Part of a small language model's weights: LayerNorm before each block, rotary positions.
MLP neurons of a small language model. Each row is named by its layer, matrix (up: input weights) and neuron, and shows model dimensions 522-585. Each number is 128 + 24 x the weight over its row's rms, rounded and kept within 0 to 255.
A block is one neuron, or neurons of one layer that tend to fire together. After each block is what it responds to, as a language model described it from the Wikipedia text at the highest values.

L2.up330 [138 184 112 133 135 134 130 125 103 127 161 100 123  80 109 143 126 102 154 139 123 134 153 143 188 113 154  93 127 117 131 189  98 128 116  95 135 113 131 122 140 124 116 159 112 108 172 123 115  69  80 106 152 177 154 164 134  96 119 106 112 110 102  91]
Description: Bracket before stats. Opening parentheses or slashes in infobox-style data lines that introduce a number or qualifier, as in Born: date (age 36) and club / 25 / (1).

L3.up276 [130 117 140 114 133 148 120 112 156 134 126 152 129 163 129 150 127 118 162  74 129 106 104 125 160 121 144 118 150 116  98 127 145 140 132 159 124 146 112 153 127 164  98 165 143  73 134 144 144 148 126 112 103 132 115 145 153 118 140 107 111 135 150 116]
L3.up548 [127 111 103  80 108 148 106 107 168  92  98 167 134 185 115 110 110 131 127 114  93 104 164 116 109 143 128 108 103 120 132 132 155 143 124 133  97 129 150 139 135 136 128 125 160 136 131 155 124 133 123 145 102 131  89 140 123  78 148 118 153 140 132 140]
L3.up802 [111 100 132 116 140 168 133 111 193 138 114 156 140 143 108 137 115 119 140 122 115 169 179 131  70 118 151  70 111 153 138  79 106 126  92 146 125  89 132 103 135 181 160 120 109 122 154 171 135  98 126 154 151 137 146 147 134  91 161 146 146 115 157 141]
L3.up940 [120 136 128  93 113 155 117  97 182 146 131  98 140 155 130 121 125 136 136 128 147 106 102 114 111 109 157  93  93 128 157  94 111 155 105 146 150 153 129 117 149 127 149 131 138 131 146 145 135 108 130 149 128 127 103 167 161 124 130 119 145 109  79  93]
L3.up1407 [147 110 149 107 116 150 112 135 147 143  68 122 128 109 105 133  77 105 133 108 128 137 129 116  92 126 107  74 132 123 124 144 143 140 161 134 120 114 122 134 122 125  94 142 133 114 122 183 103 116 122 136  86 120 114 130 152 115 138 127 121 125 138 115]
L3.up1826 [116  99 120 100 150 169 158  98 152 127 114 107 137 196 125 104 106 114 132  94 152 105 112 130  93 105 129  81 157 161 132 116 137 118 146 132 152 126 137 141 123 147 145 137 120 151 137 145 146 149  69 131 128 148 138 177 147 120 123 124 139 125 141 121]
L3.up1850 [136  87 127  80 140 185 125 121 150 117 111 112 143 162 161 156 143 121 133  96 123 148 147 129 121 107 127  98 101 137 119 103  76 173 103 193 133 126 141 114 164 126 107 110 156  95 133 153 108 159 103 106 128 114  92 153 149 103 158 137 155  97 120 126]
L3.up1983 [ 96 119 138  95 121 159  98 115 161 141 123 132 129 104 153 112 115 137 149  94 108 120 135 144 117  94 150 129 135  93  97 125 113 137 109 139 103 157 144 137 133 138 130 175 159 149 112 137 134 167 173 122 102  97 123 146 146 138 125 161 127 117 110 135]
Description: Paragraph-ending punctuation. Sentence-final periods, quotes, parentheses or table pipes that close a paragraph or list item, usually before a section heading or new paragraph.

L5.up53 [144 147 129 138 151 132  92 124 142 145  82 145 155 137 115 159 127 126 156 130 164 160 129 127 131 158 112  96 144 197 127 103 131 142 112 135 100 151 156 136 104 133 143  87 134  99 142 154 133 172 109 127 128  70 131 101 130 121 171 128 121 122  99 154]
L5.up410 [101 172 163 124 146 125 138 137 171 111 145 128 126 156 110 104 137 103 121 110 129 113 109 128 128 100 150 144 125 145 162 184 126  97 166 102 118 116 118  80 147 127 132 114 119 173 134 125 123  97 155 150 187 130 155 119  90 175 117 168 110 125 201 137]
L5.up1408 [ 74 145 146 165 109 123  98 107  95 128 105 153 131 157 155 109 114  99 119 116 127 118 153 112 131 109  68 127 120  95 128 100 114 160 117 146 100 191 140 150 165 130 133 180  78 166 121 167 117  96 128 138 158 113 104 123 111  95 142 115 135  98 136 134]
L5.up1505 [152 123 151 104 120  95 117 109 136  96 148 112 102 110 167 115  75 114 180 144 126 133 149 131 124 142  90 115 109 112 112 164 164 106 145 148 103 156 163  82 143  79 159 129 131 127 141 137  99 150 146 111 140 122 113 108 129 141 172 143 131 131 146 100]
L5.up1678 [100  80 117 152 157 143 131 100 159  66 161 126 144 156 148 122 113 144 180 117 172 136 126 125 157 148 105 141 112 171  84 136 148 153 161 100 116 180 136  97 117 136 135 125 135 132 156  98  95 151 131 120  81 166 128 126 103 107 155 122 107 143 165 124]
L5.up2252 [140  77 100  79 153 122  98 102 113  90 132 100 176 127 144 124 160 128 136 164 153 175 151 106 135 154  94 106 138 129 117 149 105 128 106 169 143 155  99 152 118  96 120 133 109  95 105  99 120 101 165  80 131  73 118 159 147 118 121 123 131 132 114 119]
L5.up2343 [131 193 119 125 124 120 124 134 201 178 124 154 162  85 120  58 114 152 123 136 134  82 143 137 124 143 119  97 147 170 111 175  96 128 127 159 108 134 131 135 131 137 125 134 155 147 146 130 151 172 117  67 141 106 119 171  90 139 102 115 128 118 123 132]
L5.up2424 [111 169 132 134 143 133 139  44 130 121 105 134 113 141 151 120  78 147 110 131 127 105 125 185 149 117  82 140  95 162 159 162 126 136 174 135 102 142 160 123 139 142 110 133 119 155 122 144 147 129 107 148 180  93 105 172 115 145 100 161 112 177 151 140]
Description: Athlete career stats. Mostly sports-player biographies: "plays"/"player" after "footballer who" or "football", and slashes in appearances/goals career lists like "Sweden / 20 / (3)".

L5.up84 [105 112 143 136 149  76 115 129 150 113  98 147 152 164 100 124  93 151 134 180  75 129 112 141 101 124 108 147 127  98 118 136 108 152 134 106 165 126 152 138 128 121 137 122 102 177 148 136 116 121 133  24 118 118 148 143 124 167 126 120 149 179 128 131]
L5.up132 [ 86  87 157 135 132 136 144 155 110 105 135 106 140 131 128 109 139 128 163 120 122 137 112  67 139  86 134 124  97  89 109 187 123 109 120 126 118 116 108 133 128 125 129 129 109 136 137 148 145  90 148 124 110 112 147 132 176 132 128 153 107 132 136  47]
L5.up523 [154 139 145  91 111 123 104 117 120 130 127 119 134 154 124 113 111 142 109 162 151 105 150 168 101 119  79 127 120 105 111 125 116 135 128 124 134 111 141 138 128 137 114 121 104  51 104 118  98 149 129  92 125 136 133 140 150 103 133 126 166 113 142 110]
L5.up759 [ 98 114 170 121 118 110 162 140  89 125 122 149 107 151 155 148  65 129 113 112 104 103 164  93 166 121 151 150  99 142 113 143 114 154 136 156 139 105 130 126  79 124 143 122 180 108 109 109 132 100 102 133 129 144 118 139  97 177 135 104 134 132 105 126]
L5.up1459 [ 91 105 111 144 127 137 131 124 115 143 128 102 148  94 155 100 138 133 120 154 125 145 133 118 124 111 133 142  71 146  37 127 115 102 134 124 105 152  93 162 108 103  99 200  76 155  84 132  97 144 143 120 113  75 112 132 129 120 145 135 103 113 134 101]
L5.up2271 [174 116 141 130 136 126 130  93 128 186 125 138 158 171 140 153 146 118 127 171 135  91 147 126 129 108  92  89 114 126  95 148 108 162 109 137 157  81 107 108 125 121  94 122 114 115 124 120 157 155 123 130 122 140 101 118 100 118 125 156 144 107 114 110]
L5.up2316 [135 100 144 148 155  89 113 139 128 131 121 130 151 142 113 158 122 158 138 117 112 154 136 107 130 107 111 154 132  89 144 143 109 139 154 103 162 125 119  84 109 141 117 108 109 142 154 118  56 138 125 101 107 122 125 156  91 172 164 156 125 155  91  90]
L5.up2436 [106 166 149 143 123 132 121 158 124 108  91 130 159 151 146 133  79 127 125 136 140 137 119 152  91 139 119 109  96 124 149 155 124 145  92 136 124  98 103 144 146  96  84 105 110  92 128 135 121 128  95 151 120 139 126  72 141 128 106  86 123 144 102 133]
Description: Mid-word subword fragments. Short fragments in the middle of words split into several pieces, after the opening piece and before a suffix, as in Inc-arn-ation, pres-id-ency, Ox-id-ation.

L5.up592 [ 81 154 186 118 130 174 123 119 120 110 114 128 138 122 111 128 124 110 180 122 119 141 136 130 140 118 148 131 157 140 115 116 138  98 115 169  85 140 123  50  89 110 163 139 135 145 141 140 141 168 153 139  95 126 127 108 138 138  74 151 134 208 125 138]
L5.up615 [106 131  97  96 168 138 132 141 138 136 130 166 142 124 148 127 124 127 129  96 111  72 124 139 142 140 120 152 142 173 127 104 106  73 147 151 119 137 123  94 105 150 131 168 165 129 156 142 114 160 102 142 116 121 155 134 136 136 174 118 169 135 160 150]
L5.up1143 [119 143 104 113 152 184  90 125 106 135 144 114 101 104 142  90 152 148 132 115 112 158 119 134 119 109 153 106 155 151 138 125 127 148 127 156  93 172 126 116 127 113 137 126 136 137 163 113 138 140  79  87 160 120 130 106 124 145  94 123 109 141  73 101]
L5.up1479 [149 112 130 130 119 179 136  90 123 135  75 155 117 127  93 118 155 116 118  77 156 115 148  93 135 143 159 128 133 153 121 126 128 102 143 109 112 134 130 135 149 110 131  95 110 131 121 147 132 135 146 136 115 114 107 131 132 130 158 112 120 123 136 165]
L5.up1874 [117 142 138  81 136 116 165 103 124 142 134 132 163 214 173 120 191 137 153 107 134 190 180 112 138  97 131  95 125 132 137 130 128 105 104 168 130 132 125 123 144 119 141 127 125  86 170 110 138 115 133 105 121 133  95 146 123 135 119 128 178 155 132  75]
L5.up1955 [127 118 127 129 114 159 136  93 144 146 121 148 146 159  89 103 170 102 120 111 117 122 123 135 139 131 151 117 134 125 135  77 158 112 177 172 109 166 138 154 152 136 139 120 132 103 112  97 127 167 171 112 128 105 148 131 127 157 123 121 107 143 153 150]
L5.up2267 [105 172 144 153 125 115 152 116 122 195 119 129 132 122 143 118 107 151 128  90 113 107 104 164 123 164 142 117 104 102 156 177 146 113 159 116 124 153 158  71  89 129 149 124 100 129 140 140 120 129 160 143 124 107 140  89 104 107 125 162  87 124 151 167]
L5.up2442 [163 144 104 120 138 105  95 120 148 116  96 123 159 150 172 121 142 125 123  84 138 182 134 170 110 102 126 149 134 132 149 157 190 140 132 122 118 153 157 112  99 146 144 121 149 153 120 100 141 134 132  97 124 120 127 156 172 134 119 132 165 142 151 113]
Description: Paragraph-ending punctuation. Sentence-final periods, usually fused with a paragraph break, that close a paragraph before a heading or new paragraph (e.g. "Houma.", "in water."), plus table-row pipes.

L3.up353 [133 149 130 124  71 173 140 134 110  99 146  97 145 129  98  96 135  94 128 153 143 143 153 101 115 138 137 172 164 131 174 135 117 105  88 141 122 145 126 157 131  95 134 134  99 116 129 141 124  99 137  38  98 146 119  78 132 127 116 155 137 134 100 140]
L3.up360 [139 118 124  90 118 115 137 131 149 152 107 134 124  94 109  88 126 138 142 113 127 120  90 133 112 136 119  86 123  82 141 114  99 125 116 138 110 123 111 193 149 139 139 151 135 127 126  96 101 166 115 142 140 114 123 123 125 149 158 114 106 156 146 118]
L3.up409 [127 149 106 116  93 138 164 129 122 165 113  99 128 127 124 114 119  92 145 159 157 159  92 110 133 106 109 127  92 116 117 138  86  98 125 125 136 172 119 102  75 157 141 171 133 122 150 156 160  61 128 127  94 173 137 111  89 134 197 110 118 151  71  97]
L3.up1276 [100 161  96 120 142 112 104 107 121 161  94 108 150 151 124  77 136 130 117  82 138 126 137 125 143 112 138 121 133 114 114 147 149 159 138 161 149 160  36 162 110 113 140 152  83 131 110 129 140 113 128 119 122 139 131 118 120 131 133 131 148 123 103 188]
L3.up1363 [151 115 159 137 110  93 153 171 102 105 111 101 144 117 127 159 131 118 113 122 140 138 123 134 134 111 152 183 121 164 159 145 130 133  78 115 117 141 131 130 134 142 133 131 113 116 152 140  87 125 113 119 144 115 109 127 108  92 123 163 101 142 162 145]
L3.up1768 [138  79 174 128 121 109 154 124  77 124 131  99 120 117  98 157 115  94 139 109 128 134 147 128 132 113 138 145 153 114 139 117 115 150 135 128 135 126 133 139 154 112  89 162 121  86 131 161 141 133 116  94 137 110 128 142 165 109 187 164 125 132 158 158]
L3.up2211 [ 77 116 137 155 151 132 132 126  91 129 109 128 191 146 139  97  83  96 141 139 126 101 142 101 165 120 140  99 108  91 128 148 131  89 138 134 139 166  91 139 147 146 124 134 105 161 162 108 106 119 141 113 138 125 145 113 129 135 134 129 100  77 119 145]
L3.up2308 [109 113 142 122 124 128 126 101 100  77  99 106  92 121 151 131 104  68 142 126 144 152 138  94 172 149 153 142 132 135 104 127 137 136 102 131 148 146 124 176 135 136 186 150 141  69 136 145 184 136 124 106 150 138 113 127 143 121 102  43  73 123 137 146]
Description: Separator after numbers. Separator or connective tokens right after a number in tables and stat lists, such as "|" or "/" in career stats, or "to" in "1931 to 1933".

L3.up320 [133 102 136 151 101 141  82 166 135 155 134 100 109 138 119  81 113 129 130 137  94 161 146 146 141  74 145 172 111  90 101 147 168 109 113 110 129 134 146 117 113 128 116 122 103 114 118 133 124 139 110 135 122 167 154 159 124 167 141  96 115 139 154 121]
L3.up974 [ 89 145 130 132  97 155 117 136 122  96 166 147 169 149 101 112 128 132  88 134 146 139 139 108 119  68  94 161 136 121  85 140 143 112 185  95 101  79 138 142 123 131 127 101 159 144 172 156 121 113 134 115  83 141 114 109 114 140 118 142 119 147 113 161]
L3.up1175 [122 130 147 135 100 114  98 158 154 121 131 106 136 141 126 117 115 132 141 143 128 132 105 169 165  89 143 155 144 147 140 146 134  83 119 115 133 156 139  75 111 143 119 121 143 107  94 107  86 146 123 127 146 138 115 118 114 121 139 133 120 122 103 148]
L3.up1348 [115 143  92 154 104 118 107 153 101 139 138  95 182 120  99 150 136 123  91 146 103 114 132 104 100 162 107 128  96  90 150 140 154 111 160 128  92 118 156 117 118 105 125 161 117 107 140 128 135  86  81  76 112 122 123 143 140 113 101 147 156 141 110 118]
L3.up1515 [137 119 142  87 122  93 117 145  95 163 105 135 133 104 109 122 112 148  96 113 106 143 115 126 146 174 149 140 120  96 118 128 117 189 181 133 166 132  97 129 105 176 115 127 147 144 113 113 109 107 114 154 161 116 136  75 138 124  91 140  91  91 137 115]
L3.up2021 [132 109 148 162 122 162 124 133  62 174 139 116 125 128 140 119 113  73  74 112 164 170 125 135 116  97 147 127  95  79 146 154 118 181 152  84 136 137 174 112 172 148 111 149 152 121 148 144 143 140 106 107 134 111 130 100 114  86 135  72 143 160 113  95]
L3.up2134 [115 120 113 134 134 103 171 143 124 126 100  66 147 177 148  54 140 124 119 134 102 126 132 113 127 140 133 127 148 118 122 148 129 137 192 147 133 125 120 135 128 128 130 126 171 117 123 137 113 123 128 102 122  99 124 103 137 123 139 114 154 130 118 167]
L3.up2275 [132 177 135 135 144 154 143 126  94 140 138 126 125 133 104 119 112 145  67 126 116  86 124 154 125 147 133 102 119 122 157 106 155 156 149 130 159 139 106 142 107 149 129 117 137 117 151 115 146 115  97 133 141  99 116 119 122 138 132 144 132  74 126 125]
Description: Word piece after initial C. Mid-word pieces following a word-initial "C" or "c" token, mostly in names and table entries, e.g. C-ly(debank), C-ath(olic), C-al(ifornia), comp-ly.

L2.up1244 [163  97 118 161 101 142 125 121 108 104  86 151 126 173 141  91 130 164 127 113 139 124 141 155 115 127 105 101 115  83 123 132 152 110 175 139 118 161 124 146 116 146 153  78 124 108 110  99 118 128 169 119 121  94 137 120 112 148 136 130 145 124 114 121]
Description: Word-final suffix pieces. Ending pieces of words split into several tokens, chiefly -ing, -ed and -ory, as in advis-ory, differ-ing, prompt-ing, travel-ed.

L2.up847 [159  90 127 119 123 160 145 113 144 121 144 115 128 162 119 121 122  95 169  70 174 147 121 142 135  83 167  89 145 142 116 127 148 174 109 150 115 110 127  94 146 121 125 120 151 115 112 189 119 112 127 115 150 121 117 149 121 132 112 170 187 147 129 129]
Description: Paragraph and row boundaries. Final periods and line breaks ending a paragraph before a new section or paragraph, plus leading pipes or dashes opening a new table row or list item.